Weights of a small transformer language model: RMSNorm before each block, no biases in attention or MLP.
MLP neurons of a small language model. Each row is named by its layer, matrix (gate and up: input weights) and neuron, and shows model dimensions 0-127. Each number is 500 + 50 x the weight over its row's rms, rounded and kept within 0 to 999. Numbers have three digits each. A neuron's up and down rows have the sign that makes its largest values positive.
A block is one neuron, or neurons of one layer that tend to fire together. Before each block is what it responds to, as a language model described it from the Wikipedia text at the highest values.

Description: Name-internal subword pieces
L10.gate35:527509457524558422626516548551518451472489544493457532493403535493546538466546453447500512464504549465551479488519496572507442521520501556390541520461516424471459510485567504617571511514444516542456552574537396566529553569469579561527590503396492559539596525431502489604457608430510520512519504523525447565519396459419504502470385498615581547452541477416503442508429546479529533554498
L10.up35:545538523503515492469552495601475490543548528501369442542514481501529409456514486423434522416482537508586529520477482499408545485430445517556465554409455496438457575453493411396518519518497440470562459544482450501601552517504504534464562521463538478561557453486494563530461520474495448472494475454563523554528599514518555506457484469507480528543556526485541482462568466471583448411527
L10.gate134:521445465565353500500531485618459486467479475550516488458488479524511349517503527627420531431405431473442497477461606424511495450483515471455455523427580446474430461466528485504462487435424545518542604464464425492523547473519577574501555501472455523440534538551530496442546532466470579505481495480454466468512474453465418544522452435387574568448457514527493537501535553492463516636556
L10.up134:459436528533504508463472553405456494504488518556534549567439431511469529519541540574461534435497460559485507393601528500504585514440398561529465510494426488483624519475468563486511484512532531499456414543497412485400567473508576564545522593548550482506545545446520508516416484528571524433431516453488532474543449578500492485482525515468472468488483516491455465457510539433562442547593
L10.gate147:465509520489482473478535469539445469478524527491478535445371462520516540544477612505403395519582457491508498529493467497491545589457500524527516574467528521529440445502492428537505422574486474680549506561568452469470598507461589474525541508571455453488461494487450464580533639409478443574545445542533476439500586463527554449452490495495367473454521464452501468473491615404451455535569
L10.up147:562552482494541487543509445527543545561513517396449540465477487525470475489543527430480480500430557466439514551481538375482421473539567567548497429545480441574554517428437601523442537488484471525563509563452477530483546444505389588493521547468524464544496483487526424490499500472427533415484565607510478514454441502506539425537494501468593572500447539477439534593538502442522530516521
L10.gate152:536482521526526530482511464590499532531556429493458519445528470547532507580504488538451513458545457454443502557474480482481458504529435477552520404508441546587459525473574506476541475477525486431549457571461468446571512507494585569488498530505497377548492487484477522534501500417473544441499506537457413538577480505588369516476554521469491476406457450510414559533506600398500492484432
L10.up152:372527478545575433509540527560540611532559543559594499501501561519512534548445543489569474535448494520495521475526398504593461535558498552441580467569488481455433530555423504518477482502462553574477583526469501513481526563512485545533578456458527475564497541548430473526473547421428434545487451526531575569533456491506570545539450544514452505477499495547477604481529565489467463523495
L10.gate246:443604628516478526550574470565464492543564564434536488498481487457504524526449479537577512517463529425518478506480543467618534493542489499550505472445542518473457492555609474436448528556511420426542484485494459410545481455521549474508573481364533511509531477593519506456565567534567390576448524416563434525504457482545542496511489485499543426467472509479432515557498614466462592434460
L10.up246:467499516451440405506491568535461536431400502512479500464529543494561499539463485576430508531474523463472409447442474557481542449520455397601476554564546489533572517516413421571480501477483496494536552481469461570462568503610488467459490563490493556524486488549565451562532435436581539559473559406426525492568545490585504503460364537492531463442529430515464458506421520567555501463602
L10.gate374:577549505461489519455581516514502473537537529499408490522418324508383545549529509492387471502460524482565458442435579470531495492605486589463441519499516458420537528648484469513578529501459629522496552604482462484533556371484622559409458525461566508464576528464528449439445508508516438509419510405519449530481501551445442457507490473503570513416584553482560485548541517497521460524445
L10.up374:448454547463505487574583596504559470594501497471531536433560446498528459527512437540442474489511452527506581513395427574537558466387457497503539514526470365496510427553625480530439545461503451525490475440434509421567512450514511504498561424445537482603444459557540528494565545533532489535495468457548483495520506452461442436618473470491422557451493445508411436480578556566488551460533
L10.gate561:515508512551597517528521493488489442609543621451514493498519494504355540535539510486582411468422543468544463574463496438464428437508467429465485510544555460468523539561502513506570494530548424555665473501545437444559473416507599526379416484434573454533467559515451496508525512536441448561444521420582518571486451442470494552494453486413402502497456526564529490468513575525526470467524
L10.up561:553521470540525566536514545436522385530580533457487551465609522533532543504556505482536535516572549528477371464558472522486523479541544431481451493469463397501527518549509482426542370496488444525555563512570564499548442425488593450483544423460550481516589536570509419589403542460498397417502501455488470501470368508565466529381546517543558505421529582490532501428505539503494475556452
L10.gate722:540518549546499582576584506528465559502534422495562529473565450555561434484445550507440465387483550520482430571443495415411576400575528451527468563545594488394490494516532401434475519490442559552530533600511480461552505404559497547476495495531517530422535526518489558409458494501511519486564471476601592485575616587510492451456495434548465490491568513522451499580471602437512522499606
L10.up722:514423450433429557533584523507465548484507503411557441544472545556519439602564516462400531524472406531508570422458507467463556458598485428514535467588476419444643589528478506614500435417460428530518618481482428622476472579438539456519471501496422494461471472445432466502467560506478578478533481531518558481540516489383503431563445507550535576471569441474468472424524576466488417554490
L10.gate746:505498431511524444532459425505517594467551528536563458491541392424432499563529484600504452510486535521516518457524474532509499519581428427413437478524340412382530528606535460514517472468424485518424429471459371525531564526415494506530556589465571424477438547489442413448495560527546476521470583437491504608511631561505527443506508597498550461475565447481521489512438537588426533527640
L10.up746:454539548559449533432490467502446480471549440402499505500441517507484545581550551531506426485503331535451558453480506470428590451480485498504513555556538474448501497471588521441514406426455548529440459549480582561566438503501466540545534475383594505498431562450475560421508346427485523529489441462470546548487513510558500475496538462521472500471512513501498544553467520505507467446473
L10.gate792:506427467551489503460501468529488491444561491499507533520478527521534516498562466393425428467468459471568441516559479532492503514547532486460461581362490509529579453456572664460544465493559519541490441501460473458568443574504442655561549491430501428462448593453479524496519561540512618554466520482528573459515531472479492488471495612536482430446592485429508550531564484415449524522506
L10.up792:526531438430459537457482445497493438459510509462477455486509537513447516461533450503456562513620583550470530525478492552539526520553600655564501480473500484499516458526513475539404560481469497440523547473461489588550472489595518494429491538542450486476467553412542468617608537525455541485434495494558497372577499505496473479541516531502488563486528516556486558475514491508508463376465
L10.gate861:533496504469555437532583488481552535540554524520471613425505439415486523517595401491475558420483468569570485515422517524397492490483518457454494503526509527584495535462470380526552556504525470441488538515413469603493521492554502547443459506508553543522446496522419431449556512503451476527471566540528543382562596468487439525431500462437467549504509511564519528414397553465500514435501
L10.up861:425442614509579458488494527497529413580455487551487500462431533492490537567501431512489539581463487436534448474559451509539595547562526487490525470425407544531482556482443501551468527508498429508494490501554463502558570610523520494504478540577513459489586566542392501478540495505516512538481449541459541542553466433425499492509524453500477473486501444528407463431478482469558450578487
L10.gate864:485404396490520461496470582577505476492569568460551532498547418599528521382489550494486512438531478492600564527467595470568451467590413599431401508528454471490539578558465536480499506441483604508454516430475404489483524432510529436443439527537506470479478470481515418467448516524568557495513525496514459521474464480482493455482519516541472498400506578439420407458435544555564411542513
L10.up864:511496511443524490493526488399476438468490549427524529531431493452528499512578474547548467470498484440527504494474466503452568456549430457411526470555491522481540525450470533519503494448406491546466461556514443505527490527529518551495510504448629576385559458490418520466630522500494521507508530562473423442465476504353446495465540534480440473411581466510440454568468586571473500514522
L10.gate890:476586555435551501520501462557527455454584462573405511457521477478461432529489410441418543480523579546580507548441404430460552493542514478501545572470394460398494467499531467574529477490352503487574420523486459465564513502467616420453517506481492538490520460532472407525552431531616517553481501490551498567429511499473408493567487474513552477435565491521451402388583594477419481490458
L10.up890:520499405465470509500515559523544602444538483489494503540571525403508506433577509395389433455569504475568610568407543514466547482442501449469487504515604583445535483472483466466422458445483505411587426512445403525495496519428568557448427447424483498593444405420496584413374544536460528409450473532610486489615556459609451489639514543481504505440576535488548545512534578456505441521436
L10.gate927:481526507416387636626440460554449556429512522474482423369558510428521531549427554558477504543491489471536543486458446324404432534526459534517419508577494562538518530463512419547493448466510461494538468601499451531539508496461549456463473453509494524557434459488481513464569548468548484537547462507503528466548488443568546488477540472430538462471510504481472414463424583473498510517517
L10.up927:473509525440477482591515497559581476531495500478506519410577467528604522556468516519524455460536488550492510416464454499509473539533441465498417501545510501498495506490539477586595512541476553386435552448428399449529500509562557507509578491504490604470468546480494485515447460508494589558483514538566594435417514522358431495565556501455395560507468540457515502467430489472487475577560
L10.gate940:513519575514476458658612596513441485599447502440505518520513533455495422473493555463494451500467457449510610525553499522537462497467524590481502464485558551559549501483516475500422536497506449630541470478524531567358525559565373458528504451496552455611421543458457462515508556575532539466501502468448471524464476496531501454532469507402494459418509474485528561440472551487483526620450
L10.up940:535607561489511462542574452524583486555393532464468493453438513479506457516519513508450477530492493501452481540477555427528562530446535442554558502549522507580440432517422438569540451454539536472509523531555516489517495421598452503575466438541478445554544544523499439509475621510429482413429356528480532536485548516506445440496549587378519495432437506518464493440487438537561519530474
L10.gate996:611540513466488503556515466555547533492484427456445455513528495528521522548478517411513536529466509522484479454466521479496465492573512505412549529503542529401508550532417530509486465568540505584542491546571461459451515433488388503493526466403435514494370542551521576545504555570392540519448489503506539479524525422553432498510486528413469544443400469490502545404465596541588506531547
L10.up996:454508482579535515540540522520482478476560487339481557522489487509527505560505552457577501512458466448466513484550506540503544546516477459608507459434487421609465566532491521475462447534377560537571528589533545551547586512467459480511475489551489555540508493497501428537483422472442554447441542480494527447496480483380601500536511453519541547482485420578457587504515546454503442411527

Description: Start of split proper names
L11.gate366:511540592448462539518555519478540435507542487470489524494594526527497525557498409553476469517473504471478463533527459485539555522540411515467495454470514598477463452531551536475493447527469449533443465505533456554468547502477430529471528498448484418475492532540556410474424559559468521473503438505448498448491490491495521513510519494431511495408514555454512470455479530370538575508489
L11.up366:434571530623490456486517502488489472553546460446599492539514425562545513565554516483501488575508478509520509440586479559471498513509459495521486632460512473536504458447470585450493500607498441548419525509416626515505438491490482618583479560544591490503475600561433466544512575498501448410478520448535562486493515444513536462473533551533432561460472512530475442527539571533509541517572

Description: Proper-name opening fragments
L5.gate300:478516486554403499490470478506402522555505536467473548448448475366455503604603506478550544549485482529450510495502474526496480474415473531475471479542567557530615485527462421466466490454429569458495567460454588482519559438549437519508425543503553606524521511456543465444575557559548366503465535499536518546450541475573472616525477560460469528500488558568565501480490448588519441451574
L5.up300:531462433523433551647455563494456478531519552557482432471524448374539481567581503552536481525467505493499465422463473515589567437535518410420519459511474516445541496640547519495506504485424461646527471455520555496507570464583473468563523528422489486441516538490538492530486456501492473464413470465478470441430489453505445606500413511609443595466528559549481509513531542440542506485570
L5.gate619:513519611473374510541529463474489439551477557510484509518401499464552490560457370504502572456381564527486515485497497578463473443518538506502495471610484460467547539569382545465477453517567435506482517524537450430400489467511428415532494560465553519465458576501494460538452541487566523500414498399575510482535507514484424513512452514513539477490434437415533468510484404430495543407469
L5.up619:504522556490495614489523512395502472532445491460506436493454542458450520554487579461531550473414437506560431447440504541475496465476492491510580543547507489485542474599470556453563547528497444495494512453588617444501556563534418519466461466432577462489508474459537484512494561463487488529476553476539483488436466496560592449486554527366503538470461434517671522517508456480551549476535
L5.gate673:463422443461435530554449523499535522563563636429491520287485528473528534488630393424513543545544476526443523380514507410473514583487550588520464428459425466396487480507547387532472505468356411516468515499440480589527517430470474493421557435528497526557501584527467528524517582474580450502433507564493524461488452483391514421586416548447550514460468517537498482505530497507557512525509
L5.up673:516442429467398482541391616501503493508532490513507443508562499495459506555473370448541475554365441498409573482546564457472475511521492462494538466484518497392526457482507481618434436433497481503434535493445498502522418518541514491503502424467529473588472519457574477562482512472592487549470480571517508526524439498501412483507457569522560542482471486516444522547551469496564528556470
L5.gate997:551375614470475435607480499392569478499486505537527500555417421459559538507554490465481381440425515556538524504473469561486517529482490466474431587518500569506523494493483550445557551444449431494510517531533427535494478458472525524564593458507469532475570543466462525450568508587523534503507501520439497429431524491504525451540525544485452467429510481425475555499577542619475502552481
L5.up997:580512441557437470605477499602457492473539502517538512444548527517514482500510544535541560474465518563522425449494451433472468426570516447461507503508462534566534517514545517485453459478438473560477516446431545577559471555446345431483512518397552470567484635507471481540448536522471464525403571573440532406525440484447538440502497482424439441501447516508489501512525494441481547500473

Description: Adverb and connective completions
L10.gate99:465567601470462401462501517554465458531466555470523588502491481460500521439484480597501450517479479476511443474531471474622565523494518528502453438522500450562412460716518583435568439553451461405499474532454471494417513409516562453549452512490557463620527527511456530532523452417573555481580556495508478421481481558554482496528441507513438446490486459437470491542449500582506456531451
L10.up99:553534478570500476409508484419602547571517510578525486552507512463447506553608524515484530496527532514418434581473514545429460445488447517397511451406528501452438433482459531483484507515479501515551574528410531485533432483513491435529543520604472493479451406451533466450445456532469489529466496481430509456519475532458555479459518482578404570461470570571531492505456514547483554511506
L10.gate139:502521526477457628566445454605485444617478457460534498510411510460522458439450538424439407583501472411559401401486557608485458467579461564492493424498486394501494456523470517554473533541465432495443475519498556530493594530519462490468456467520556504565483466449461505397478528532504456498531478438515523633454412483552565463454473544587471518472485494509466427514509488420434533463494
L10.up139:525536485478495470467519557526477511571485495473499495434447524608478565599502569484588516544436518518543476522524582415510402419568538512492475495586462556549499427438517535499523464514489479470551452478438544564533493505538440449480593514549492602499505515470521493471454460374460498481575457538458588479506498494571497520608443539499472416489484504546479460557441545480464493484455
L10.gate309:504583495530539578495503452550435421447565471557589414520554499504528472509492539508530425528483527582427494428453477445421456587477479483510492511561493435484502519607497524432532506526404507474538480500549535509509466405502489558474539541527432567530505455603561517540621473488538438526397451475484490539517475486517411554409541511520506516525513512467555495578485487499477465558520
L10.up309:591557551588553588477483529522609581495425468496510517435550525482522506431451400458464534611412489584482505590457474476495521564490464574508476533564488462574484485585475538455468481493455538486585462457533553480395491477418521517473418499499459445486545490580539478556508555448607459507402469508533523483345552527505472440534542431522559443521563461540483543425564534507521487563570
L10.gate337:526540404540490549563509524526484526449418472530515522552531540548516482446441469407447501373568556453521497538485575427512404494539548576409446501511540436576538541577471491492571460541409505519502529574529538471524523484418507471452489501429526487557517539542471505464503516478549486523503543525629542431498438492486531381585599520569466521445458512519447390398527616491500560626524
L10.up337:525420606556553513467503443503510590451395428495425448547503514498573530478487491436510474591554539530531377547595491550461637501442469438554579433468484557558438535441441509405548443541500574503444471551491533446492580528553612476483424478453532399523608543399433451549532564468468514420571490425451567535409447515543504533414499537409495509497437459528473523449427512501530469449487
L10.gate345:550458575572491595491438511481426465468447488507420462537552479473506500498481482466522485559520447472401559419509502519449510590477466471513507567499448568453554482531465503512484517555497482463485519470564598450524551442569440566574478511479487520500452505534550473506475480487515534492439533522512551548372558475505615535508449495493449492488446432422480519472549599591548388603443
L10.up345:504496451462563479494477444367516436503458471541443475540471570541390490584483522477532438488450493565468474552512519432520472521424526487435479523499440532472427423497551518426455583531489469527556498436454479576506449584493609525525471496500481526506440444538457486489491470518499488580497489488579470438581492570538490485583427384518516402531462532526512461537547491493429410477421
L10.gate437:542504526513575515522485521456399537459490429483538443459466469578450550474459470364431524544535506501589505454474472399477476601506464487436531472468523534486459482608567554508467555616486453503495543442422487557558430511507540564519534589447538519514507484506476552508516586598529483483479507499516427473544473437490453499434473471561486498458453461480496466537520541534520388500490
L10.up437:472450524550466565549481531555444535514477525584526443458483484487508469548467428553489522508413432488466462461502517457605480576389417560492512467502481480522511510441521434517494492525497540537479507432388539413500530456492499392570523378564503494547502447530469500458589557525461514466434513458576464464440488487478469470461437478479477463442529472546493479498472467557523481541467
L10.gate562:484526411445490434426466504502471433515519551469475489393471520539512452438568434545499544525533523446529470394461538501445499528486496480435470573529603395569514525473463577465511464536501583546388464508565488475447428595637451537503498547545476406556508461520568531474503484436545481464421458484502466490474462522479394550518501499520528454423524566414464500502472507517365409498470
L10.up562:468555509513488522447491547436502500567581545483638487571462394535469479514521528509493552548489538560483388617486478532515568521534401547503390545627508450525516444487498490472452514495562520553541490463523446394536423549447468415486484532558512576572534486517437456489413499430521504512461528543524491509401452531574443525484544445507517523489556537495479544553503570548557515486576
L10.gate575:438442412562526481455418372434496477462515596578494496533483481472453520519520469435533472455474482491508411466470483545486529563568471473502464499532528481400401549559452555447482458454451495507533455532489530449438521479610485368521475508437557463557543501489534506551481563492464452507445506524508576429489483484536487495596585544430464536486525534461552576491579658402473489501538
L10.up575:476575517463456487489475590604525488604431440489488560475547456458501492611541461422510434501522552517445498510513476545477534550561507497460560557469522566448550532460481434585584569502423472464494595535586509536624488503528519551539458486553492428457428608488463410565433506519473479523554609460436455487527542537508452557562440513500474557461418513491455559498548549466636547556535
L10.gate582:540575494507587472513439448506562459469448440543455527470497555577453426474515430390435563522514508463502536434501468460550529501531516496519405583396510561411460568522519483433460401503444459547483472512529580414469490449496552496554482516523439489549518551500470595503553600547498511543470598480486523455519418553413470527460538494468591428504506406500561497496599493500438558508531
L10.up582:522505529434566480517432488489460438521442515593563591522515502521431565487522519528510547476427380517480392429427427501533540425371527392506388462506510481457506487513544457518553582417426522522519562458480442433480547533538435581450449463465561500469530508530473491444378537496500541421504527535461474542491555518539483469454567355510439419465561505551519452585463561509654515551460
L10.gate595:536537556534470495575435574455453440481484532539516465491530485488470494508552493490483456515537463451499504458482385508432509576427505425505485528481524542464470541496584482468522514456432547484498403524526411559462417526469471504509517570419524468491526435536487582454496529416533513504444414528470456515440565560502559517455490551476494508526461424503489416475505545626481437555465
L10.up595:544499567513468445525507448534518538549437460440448505486481515512550461451469394543480522504500414472520595557460525477459507463538468471435534488572520449535500537456400462541629512570450452472651506570464488580480608451534495518409406601480485503487540572481491497569448584433507534551498586483470463521478473402524499523527396507518532495511626544506539496518510475584537455408464
L10.gate615:414543573516539517486575456470576376425402538518422507472488456472524395474449554399533438526493512465455447546499505472408450507415499508508448533442464390440575440498488531467439546440483501446526548505528461484471481465446434471545513437509495472480529388548546550415611522426515484483351463456488496494530496384526517354512533485533435481444498475424507508434521497571517596533497
L10.up615:403529525512460583427480473512502490492410515369493403616571435543510467430435523516458582549611521506512564432510498588507507496634522483499513564467499453471551473498507509504517483537574508580564407472526456482621574446494487522482504473485362387480509459442543470511512537460404550477501486441511515466443450494435517528412554474520456432576536484463554497505495504514581558394502
L10.gate675:507582441580447522482494533552528418485392532495481573447526424459495447496525449421523451509464468396541454432517471479488474544559460555525473516534461506456488476559469626455494541469452454591556571489448420514562507395491594442535515518533484628551376540536468503370432534529514521448545525523409535518403441494450431449509440431487547456373457487488489611455536603622562492458500
L10.up675:467514593544470510491472507538528496549519511568428561524495485540401502534501453469538465592550447554552510557507473566428526582532496519476541580500508466556521504475421543530475530484451537521574454503534444448495518489471423517481599564497559424503540577471443518453537539531557451477516661533536500454561523436571538542540585484564531498472591587440551457447609568553547457503498
L10.gate729:509513446533469427420510374424483473537618506484527489484499541481433458500341507452474466478413479530427488428487410512505493524436558474500473443623511455492423432597502534414386524471515473494501525442463448516424557491481499393495500456526471460540492620485470552553563494490453549491453439517477413547507466382384469481492406454518543519458453536509403446505501494546449469547657
L10.up729:513397377520525444481450509490458451542569467397428470476623444445423498420565413490497479523492566508565514512452466523522541536427447474551457516590538468459482466475430475462482454529497542459537508544513520516504529483488509428541481500406464484592536488503448523571521483488516489490468432485469432548405485425508563518555489482542442535515543605497637578493449549481498464553542
L10.gate730:542536439578502524439480391507512437596511568488463560441511416556476579485541490468448469469472558558428484456473532512502486599451457481445529510526444499527505533600525449528613483475523591515562510551509521510570505545436427517553498520472540522531490495477480615593494414456568463577494454518501418572533572585424476532535469375415589543471484559507491474474485581562494435460513
L10.up730:506478543522480555449520509508453472487595546494476558489474485463407580512557526485487545487510530412520478482468473510438499593431447444561412544531462522536497443550571516494565425551378595527548499550423565417497498512456456438511519528584497600482501483469529509480439420419539483605518465459524553470535532551512532468565571559571485561486458479542466424600474556481464425516573
L10.gate869:481569510472499498418511458519515390517512507445544486450480489513392453485428555477542523530432452438581527491481505451475432576494535497457477392471459495499520483531482517504527505592500480472503447571401513472484442523460438503503471486438515458562561499516460556534635510486552509454464553472535498403490550521494379536501506494510432483494577513444476548527522496577440433408538
L10.up869:477419526432509426449416436545478436490515367419501508486482474431390539495434437408505554475451426507434464495474410454481521485544610466462545415598477448488471439537504483498497568486587600536561480404506421542449517558528491479559539491458462427519507511581533516528516416500445552466466466520414480539456524495486445539620572426485482547495552492434595537467475479501476565506546
L10.gate1006:518509432506545510516460496416501421414467524530520455514462475476493516488381530562467435474496490480495512468535567476411423621555484475520494514493449433568453458438514534484487424445503499602491514525568562633522437538409448419499579560490513522490453474507552583435488407434596471515486439543475498524500495461502516514562559418462477550478502580501506414472440542445409521543430
L10.up1006:548543489520436476567507463510416515482543488503550407502484464542560402516571447474497448524532426421511572532468521460524523524361477518488569549462594518512608566512535512487474492572420395505427392527475494474606501526499449582531569541564544562416488453497532463535530427553380482588509541511511471489539448560491513511485559515595484523415535435470542465504451568494517477553499

Description: Mid-word subword continuation
L5.gate188:511590458554533575481474462531509516512529540420483466494510483431461551465481585451476540513530472478589551476555534433475622396441528565419434487465405418518462449425614550494455521461501384444522484506396525489454460445446529501407437524529495649646548486608514502562448462482514491484462460468512374521591532547548479573479473530485481523506504546491410444452508530517550436530441
L5.up188:483523439488453548522503477536552509583491547538507572468420530524463490507516550429444457502585497471506471561533420486532474502492584539477436428532515553482385509489479484497423496430479554527407505492525493489474431425491570468426464517451431589544574521519559571467485450520501429445463534501449430467528457534390505507540503507529498507485489555491477455536484569532501463498555
L5.gate400:540530471491500492509492426515534449513613509427383535455456609517469465477480477484464551477414409533493467575528541487470492439557464529476541457493497512466472560569547590541550512476426490437464425516489525503568411471449622495521422402467406527463512577419612484455486641543533557522582542490567469556571570437552482457528471527469549490432499468495545474526530510514395464534495
L5.up400:378479540502571490537561486454390529497430491509479504495546516536581484549468524527396459499503413509458486515493545475484562432568447539554437452417549528408557513494520507485499475425559534459467481519565502517387524509534566484511390611502503476447540495365445480498510603544487484518526616446527336453464518518495513503425445464454513531457473550586451491477514484451553504471469
L5.gate426:466513535475561428562500507530499449493491440458440555495511474435536456477424515417504585494440503594455519482384462491510535574389588526474418497533484470491518478522513550497499459563442595450462526513626457500478461456477537497487470514533401482463481538478566486435490538521532519532530488433561490436534516462413558493481454484517465554473483481450397430431490578459528547575448
L5.up426:505496495538513474612536484438558495479603529500525524504485495538512539501503478508534438500428556442534477515443526537424536473496535487502523385605506503516466531512511436423537545531523550553472630453603484491440419497491491570471572441481478484517473476499516599389499522536452559507414577446420561528545513497488555494499583544491547454498528403497496529511531441433447468459434
L5.gate863:588521518516458421471529471518526511534466503432466585558483511470499457406561483468468528528434506497533570505422560440469584463487517566434450520449484525488408536529523473486552482426386570397433545399518472568462487519426517510488398507565456600538572610452475605461486514426621480465461561472452455502512555577467500483396535497466491551473520474454523492503547544537500473465523
L5.up863:460529447498487500518520484430475475431491482496480463542513495481527490529573484434525535440536563504489503384543584458524495484547310526405457564533497467526496515539545473466496474519567533496510551500485454456517478485430609535477505515515520404556503522524433467495507519505493448567531602443496443510541564572561489502480436532571468562460514549425487408473510588551566423507568

Description: Degree words and word completions
L11.gate831:410496579429595515518427475510483419517543508627426446520486565477474478451460421476389473501494458532469416565465503454494438513458409507491466465501494471485497416572479461493528434541435523508553513466540499473514550520504486497541457500503531494567555436479427584539469536482593510467508465454488482425463503495461511511590498489483565536489505515492503466540495490508473564520529
L11.up831:612537493495419421566443509423551460472649557533500506488549515404489507508560495457435454539468510540515422440450624443505478605416484535423583462529457526468493514496519515543578450481484549516533536526517546561542559596426525528481483588487487493518495540475432533533477609523486484478507437458509487427563511528448460522543487525552508423525529490393537538390503457448508511415534